config.toml
d_model = 384
n_head = 6
n_kv_head = 6
head_dim = 64
activation = "reglu"
norm_place = "pre"
attn_scale = 0.125
bias = "all"
tie_embeddings = true
init = "trunc"
optimizer = "muon_variant"
lr_mult_o = 1.36
final_lr_fraction = 0.1
doc_mask = true
dataset = "wikipedia_en"
MLP neurons of a small language model. Each row is named by its layer, matrix (gate and up: input weights; down: output weights) and neuron, and shows model dimensions 16-271. Each number is 500 + 50 x the weight over its row's rms, rounded and kept within 0 to 999. Numbers have three digits each. A neuron's up and down rows have the sign that makes its largest values positive.
After each neuron's rows, "fires on" lists the tokens most often at its 100 highest values on Wikipedia text that the model never trained on; "raises" lists the tokens whose logits its output raises most directly, leaving later layers aside. A number after a token or word is its count.

L12.gate149:467564555569471444466462484412454447597482539400560490558538552489548461504600493461457535432542500512429463465525543465528503576510535492543482495476538565394464534529499520438490430460474515544460596526473488469463436555546485566480477523480469439525491504535466436525466523514444514392428505487494468446470481502450576482489503518539572421519536376528521637504518442577589500543498463487537564523502601458433607388493483457380494497531422450528497518530468508462489511519500551526406429544540502437408590546451555533595525496537597456518362519551587530485542593514548570584531461517471603475510406466458565586501531616564563493570492517531460515522497470461589575471562511532427558545473493550437484406435469530527433535452507482484489453481463512491474502532546446
L12.up149:536615455502538545504424463438487420521514508375493439491543524534561514481556586540454614536499447455511451547497527463476460440574612546569514458486562449503455508475467424463505515502521542544439609500495489578524502491493564521511482509471527365578518450455574433488414454518506468498475566507469483438614494491474474516470611390447502515536479378508571472423559564475545529523498420454501513470510545508461526469488444483407496480496475563506511458499377501435603573488463479449480416493414467408489534416501424524557498483569480554497442542496532571393454478450555480486455472577500469498484500515507498559461542531543548547512465586483527500485458462575454485481466546505455472444515527430490554538441518492459481453516517487491578540383539514455480422522554470
L12.down149:438505455548475481409477526614431518564528556428562526577589404507550534583529484525476514494517594505494574431519493499539552530557542483435496522473497499458525419568484552400537553664522528520516493533601545449494466543411524531502473582448441540371497472432458504536465429452530504473408494512512524449443446438548479567483448495500448500481480466482539587494561538460595604545564567542476548422522452551459490435493470424383435426534459447494414644448498516439547519529510592504530538480576493529509498482537439466538530528550471513485506480493491427510533623439397577572520490568520434508524480511417479528511448444597482503393531602505547513532495464475545491480540561420426498488527468532563420494471491534510553484472505475466452538568520446463467567445540535
fires on: "st" 29, "ç" 5, "ys" 4, "em" 4, "omen" 4, "’" 4
raises: "ings", "sey", "ics", "ick", "e"

L12.gate737:408364519554511488441450512451571408530382564504479511447491514489521464496536475444490511528491493399555439419555529477512506492464504555478520624542485522404460371466516440569382532538468519515550502469508485596446448395505532476544470556509428477565563450502543487548527534474462543488482533488503488480543412486503494491557480504489471500585547571529529505529486579504492517440475461458472425538530540488631440453533479507465546472544515445568577456578567499539463415508445490420551496469543558520504494476517613540486466505437493475490490508418499482389469501422489556400554528601434430524556528457400478541574457504524434551526545577517578568517496430432605455521550515544453575475519570506377502481460491546592527517471389541433579532449574478485495468532509356
L12.up737:434549482555527483472474508511587455496461491458425485497427561513511476394408532408487548469462472481542462514567575504500496449447517582477455490480543487524420374491485404576459538511561474467506575490526500586453486472504429535538639524453547486509533556509471497412504489450493470498546521520512573455471370550512498514532483561471522503439505578533516516500518560474450455524517506485506454501514498484562462443419489565519604524572430492554574543550555529551437487464476501458468442424507522550544451523498559568536530430482563557465610559432431488431545519455559456418443536536481489482441441445469526453516521470543457539505623517541585552453424433362543531552442481460486502474591657563409473484466491571548435471470440497516533414516439541381571526515516443
L12.down737:511517408444501485471425464519475396446461524558487547566459549523531475629553536502471545539536562487547520525422516538539549448470530522529465504419628404443444461485482588445474464487490464512437534515563508513525494535483525564451547564496481414529576523471518520485443542550504407512605458503575452509481450575536578538574449484520460492515490499570500474444435486495574555362476469430505459517482533478649530544484443564534564451483565557487526469490476446476511481592418491524548488533481626459490515535400575397508453491452448514484433490530511490493485552522446577492563443507493476449619580482433451598414579475535449522577495447550433476451548437442439571548505522545450507571566498433508481548539494503549501462547547409496521454431468536506524530514591374
fires on: " " 50, " equ" 11, "qu" 9, " 1" 5, " dist" 5, "vent" 4
raises: "ipp", "ile", "il", "it", "ine"

L13.gate655:530544538428542472503479481555562485535577589467548426461537611588479545552590554455519520489502507391519506525500483565599497505589512501464522421491531509430528518484474552448423583437514481557561610510462456526446564554524469476506460483471466410539526545467465431633462487434506555543543543512528539499507576429483544513468573504505451466505557559487599473479529459448587494531474441475455514572534449469439534480476562532505506520493509525455583554531603470427643477435517545550522525579454489546566437393463410484506522495518532426474433463519353485401510498514487480581504459489483440565547553496457552549558587498448520571542482531472623464472507511445488540511476473561557417503532494465474473456405508511498528489434481476472504497407531453513459499410400565
L13.up655:465464608534514616512518534482464528554530516471588378468532560521481524427463487504394444450529487407552506449512450572543481548523434492472495438544566547462456534516539425527500534501551501539575562548444548460541483463501462466495406459443398535535503481493566493505493529413517573433541582466480435476517561597539447557553442492605450509564581533459461454567462475514496547531428466461500515535536469638444545486494645534546508562589513559522479556467508452527491469447458527537481456477497551464445473455483440553494503450545469510484468543416470437427463510421511530505542498515543461479557514461449497528473535545431494563517536494493449429468510527433477554554510518505538518439441440388493599472486508537430500469449419429599461528538603438562546514384446582
L13.down655:470443556528614595544519436557493543564525511455478432452559425446487526474552500505584527431495544498470496531535442440509452419532474516449528492442524574508481498494516475641507491512415531447531578522379533511532573509491516510527483437622492526482483488468449498519484474424560397432510438540464496443582537554565455468489469490452559457478483503523544563541455454504529388530514496528508470491483503571482515528560420478594514492493524456453505523500504491494516468404476402417485571594537470455456492408515577514507481488551525546615457571527493408573448481536425529567477533461499550572483570570506450502548603590492576527487486443509555434378458508565441502471443511444573500490393524594501432466458531504479461449477358515496621607430449524453554457482514555
fires on: " I" 18, " pro" 16, " Pro" 8, "E" 6, "r" 6, " E" 6
raises: "st", "qu", "ge", "k", "gr"

L13.gate561:490493503511541520506484406472490540471436549480501476541448489504538438530541467449476495595562515541557494512472482468469521542542440519543583548518548550520574551451441489580555458508574420449630473500468615464520538476587578569582429579556540484438492486491461512384569503510457487466417475491463503509530465483484477466479494495537441554532529440490496539424585497482521429468580379520583498436470481481483445529403403518484450491466457520505512404507452494500436566538525493448479512501540503500394567500495472459534572491512541518495448474449504540564595570560468571483544547527499547555470432608442505504486554448546437486431383477434596518498571526508486511461445438463555451509474506537491448537520462517528364475535499415497457493391512430571520526471497450
L13.up561:504516518450467493501465505496498497507491528478537501507517462504534400524437468474466489476508507480436471556486489490486611509610428499466607537524484493333481419467551578507540400444564503447502499445415503478515508494474478551501476565398535541487588527515474558471386464516602592482493451479431438548557539573480547456388561549518498593524563504455527503474417494502439485594489399457563530503394533507468563477427534407547485493445470456485561509561545531495362447531472450503468491527488470512486420466441465555383524471567439500505469557436482510455541516490440570509406571418479601445550510532486553458477512531539571494487519448496525483475510457520550469527578395461433570446517503443526537579562490536481496449429586472542532495537464490515493419341554511
L13.down561:451446547559468450445506446430550507603518530473452460499539505467455531444510471479514484442510516523509406625527542525494510512515460487500424555485427481501428494448424507540539410450523395481474399554490466509584512461468511447525571564484415620599545474448500517479448446532564475467551497485536560584497457550502521517565473541447508474520573508426491469423522506439568476521544477490477488412563461603490504434586487500533534530460472407474527553579504492399488510485452547485501516515416481494536491546473506502433519478551469490562475551524631577546529565496435459420508455421408400503467432529507485541573520642492457444536481518562469486481572429474548602543512550509481638517438580475583529544520431572444502491446551407525491513520437499475470433565595530
fires on: " would" 26, " S" 10, " could" 9, " met" 7, " (" 5
raises: "ered", "ering", "ual", "ro", "raw"

L4.gate34:555471537498518455444454499451483542500495535493544504556451541524508433538481572487357504464444494579463441516453527518528466489530498522449469486519476488409527388478510543462504538559414496403499563520426600496525484601503384502476482507531529479474445511541520418554482496497569521458468448489465516541589507560508483508496436466535476480605589595517292379583449525482487527566511509457518518488482472605486479463434450526507576533513487599480553578578578442545458509545504554503561562520540478494501506496475527492524589450492515516562605536489473504430544392469441448531473540599569490485531491424506496525431476522479472483542503492520514397417519546451503526504517577540426582525538477554471544408513543623476492392504458447526552478486499503535499580506519517
L4.up34:597528500506592441501519572562511546530491546543581473517482564503486397571545479462443493529398434625485512513533433567553489515503437414461501489594445471543490419397490524415572490458398475417480579525411506453562561488468385541569620494478403489425437521458502445505521511495545510522488452487468504494543486443491541467547489464582501398471491498508407474521456433486513445568513498495534520434576550524422514417461493468562492541481458546535501493457541410546498514465564530534443453536564471472451509433412476470482551493566491389545500526502487525467476414513429454479453611472577438544463515422399506415416476494510535513603473512594498417504542564518400471487439594507445560552488482486488458512544483546574529411482490448505540450601491426572517510499549502
L4.down34:601483532517533523516478515524510589491480521542447538505434513420478510473509414550497530525541472518527426468489486472500530510515502451482575491530472450468575551502525546446515465468494494452442481491591541510521525503476544505485526482530553538462576584580536408475474528522633480437533420515504507519594547438538520525559554531501474550426569510530509446635480529511466428556447538439414523491495455574618562458511503586513575570512577574536531514502445547559475542483473552415536437486421560551525492462467571468410455455456495442480508511543442481569464444533317489565498498408439442483515420388468537523464445544533502447486628439585451498440434543521639499485515507459587558506514507481483485402397452543501387433518534426592536513515430489536456486462431456
fires on: " ex" 41, " Ex" 32, "ex" 16, "E" 11
raises: "am", "change", "amin", "cel", "act"

L13.gate5:533498528503538458530541441430443409384440546522485444536459510489475539521503493450512499426554513499509543452546545472507488429536561443539489473480557563525472455547453554489514518526488571466544618590524561521496548487492470528460511461436568456508444425447533477472493461556439465486458400474476515480438489546497576574492578494542555581551437545460465471497537524518497484444591421495475440551520460468471535505465538494637541543566505497465538541462505495449512442393520597509599456500515497495426483525471423491519487677538418490576392502454378450420516480526445549498500442526429516462529505551499381547519529545512430503589464549544537520488398577481556461495535562453505473529520510506520580411446540482613472421501495535541484469489553529520514475516512602
L13.up5:495523536530501427503510538539469480487436460460479485492491582449547531496468540450461415436495532504514482472642483495474509443449574408482618504511535576504505505611479448506500521443512495457604617549454457513546532465467528573413391480535515571445468496515566454430469524488489485414518499462515475490494536450504492492499534471473436480531434491420415539554501443526510462450572470503455506466474570587402549572522535577605641513448491460527563530517528471473500438416465563534435571518485455475459474545500569557539597596543568475384422539534424519494458558451398456507463524457429467445543525565504413444540472577504364444452480503481564548528469467492442488494548584444515510557383479479546544524535538425564510433432452571530568445468519583531476575396485453
L13.down5:497452501567523372475493479483590525494557514436494502508514594463504463540518469499443627498448444519564568569398483456484500493470413534450510410480464487497553468558447642436413438483395527499497606544576414436489511536519525438491493602479501535521490452429447561517456388521445486450486500652527463556530482448543595478523534517462468464502446507517409483463552610516526483483557498558487510493527478481502552624548538481537545522566443459516573514536490443543474491461547451540513592498422510446500511554477496508464524575535493550525517523509446422513496494471436491508502427523556534483519440540615505474560540500515383408566458457485547464472506563465619531529448503497513471523412433451580494498433499502538485565499555490545494452458509465521507487565455548
fires on: "," 93, "." 7
raises: "200", "0", "1", "100", "3"

L9.gate849:527558400515414500517505553496444484580481585490446493505517434541435511483602425459526589415532541494547424473589573496503500538465533459449485419480546466504546455509483433530429438629463492543469369360502540485534503532500445548523634525497483552514405490479508505520554509477375527478568486505450507435499451596480527448476409479487422570527480504401530402427489515520504440564498504416478417467466544447454489476624569469517458523519410446483466540491495528443501477489495529515594491480475511448580473540529494519508550537557393500513512567478567402478464545595482554475509368461525524515481555488514483458469484533531550590456426539453612481437452473445521460511506537495494464515421452592393450553456494430513431505527467530429471599607567509599487548616507585
L9.up849:528518498557386471526496525494442520541535486491469526495541501527462523510552508447522544468543592535457454533536482505505515483496519622446504426449540462431542482468476444541476446559505393477580417500476531537500470544466518461454565510455459482443407485517499550496441522393416470564595458511548450492469542454489585519445495456555477528493504446461484454447475498554561438581484545472581418480437550443496487561610554434507466455428438445501539497539500543434557566533483614492645504497472579437571424525495577573474473493515468477481471541494538492426498652481469508518440460472508550536514516459457492546526449409458501552449466546395544402519394508521487470484443491533488539553488440516504452571509542519555612518508508592390474464568471461559500487536558563
L9.down849:448509469510502509483527522512462482551456528480456535476495507522504506490524461600526573486435605539557552476588531601494587537530468467450483439460476587451481591489496454511500553532514565461445493561514483483495567501512506441480562489482421442500471386448531496489508432517397506455464560569547460454568470584533441549451464519519555562551435596538612419482533483488591541509512526473526556449510570526511450495476563504491503580473410500379530518544515445474519454408456437541347512499462450493508457486508489508575520497520462536485478556446489446415528572537479481511447473541596544426554525535489430487486458518569572523472540415609466460515557567474477452602569521400512506583489460446501542521533447533491548535506424470405453540453552428471556502537500610
fires on: " the" 27, " of" 11, ")" 6, "ers" 5, " both" 4, " above" 4
raises: " of", "wer", "w", "oth", "ish"

L10.gate647:497532407526394460446478466557604419534537489480518494538488426457410563411428604513433564499478568478505496476500486415489550471462542470455445493498522549552512509444407479441471561468469566449426461564479548582467386478483522441486553478470557500402489497496501450565530459484484504467479490513408458556461522567476476629574447423516436446585475527525507469562597546469593399472484451584512515563530568504473545408577446563481451479478475425497587427477502546493475470540496485558496482450573497484445472506546443548544527516508557472513480559473511461502557566446479479487580457471476482478523500543494446457451483488521402529532468495510617579532525507579616426431487425641621533489463398496467592555559582471428424529532424444455519451434554497504473508477550457
L10.up647:474441428469374471473392507490528418569449501535538429475455453566375504453416521432493526442458566500487491510406574460427501515574605483465435485513502459551547533416482537409487554533574532497540560505514502539528493516551484570453474546486566456445433438521502553441550419547484553461522481472468429521424452517425514450487539512482515502516461522531464473529491502460515470568432434591622446503625568451415516464488547539477608455477482542502509530574549471534519470513498461542508487467593540520500520469644494502567530537504551424505539524441450527518515498515428394514475480536479452543492477574454508419498448464571419537456392476541585588440581537608583452454431364546522519523478541545530482558516591493528419510501478476428454547511470459490424520559507523
L10.down647:552578500508574423516483522492525530496572540498514469487531467527481486409505434468479658389487526518497459422544477555545402486514462510568458532424477541559447505443470525519502510499448527436456439568477539474532492440431468462528529588527484411538533524545552515513474440473477511425496439458407550313513540451412499521562423425554536505408502547562491445556498570511487507510535491462554540458568487502566397517535551493584436502420570554434479505463517532403391553366461515545467519462586505380512521549418506531376411515524483365465566491499562469449454466540468413571518492498514486501484511503416480493537443502487473564465529556530473562440528526561537485527495458519464538490488564475553529546530484529535594526404480505513570594497516511453609457542532486
fires on: " in" 19, " over" 8, " on" 8, "ed" 7, " out" 6, "used" 5
raises: " during", " since", " from", " following", " due"

L13.gate270:522537491535504508511437431424511465486579578557492556433460468517498444580538488427532471494480516486520438611528431538425551498506456518445509528484459511501566492453539465545462523506501487524559464508445587607480531493597453483450535468506567563658451428530512544532482494508469466558456438532472500549475475461439453529446528510534399493487608496500486511433431547510430497484505497501444461493517477585506429504441536487431434473418495503470665455502424524499530494484511438534531498519464485474469468569471485434578558633586534570450460475497506524537522565525484416457467432502523536411549535421447443529494488538552548583428566577414509516450452531532481493396432490474464600490439509540492451527620582416432430399513501545592515543483569399528532398519398567
L13.up270:455547496409502444478535415438456499522575529433510442501471476566487552497438593454558514485418537425556441506440481489458463448545456471585441478587459541565441550508410490553582520467564506507519598451522511569504508488528439479477579487482495554480467484498612486415465544567438514516437583511497463428589565595531534492466490402486423431473454443535499581572375542495476561519494485535490418542465473596484488516501547486444398539483494601506585480522478498435545536452466477549648546528511561431589493510480502499479514555527440536544524591503450499566507537516503550335546503544557498521443502503459484550461542485448471561468522590500507515516489450464493543466536568497532552511440560458509573475618502485527512570544514385466532483493443397548449524522419483
L13.down270:424465538585476571502482611542588421571631423460518494484431576439471468450470487506440510484502514452564412461539516487519467506540490523545510468528515532416537453507530570408557446481553469386422590434622405522454483518541563536472461518442466528507519571579453513515430446449508506405496382478407480468448524488475534502486533469557462432519502504414470594428473453595390484547502470543488458457485520571475488422598484558563500539539509517584544570500506524586550467427568423437503516471430539554512502413502475576561451469546543424497452498539474555551503424532460483494460511514540524509505549535520480482579505435448496523506628529474479465495494464594429386510502539554417589540457529548397610505523507464439451475528485505479495469531524501498494497480468540
fires on: "ed" 16, " Stud" 14, "ol" 12, " gen" 5, " sol" 5
raises: "iet", "iences", "ien", "io", "ies"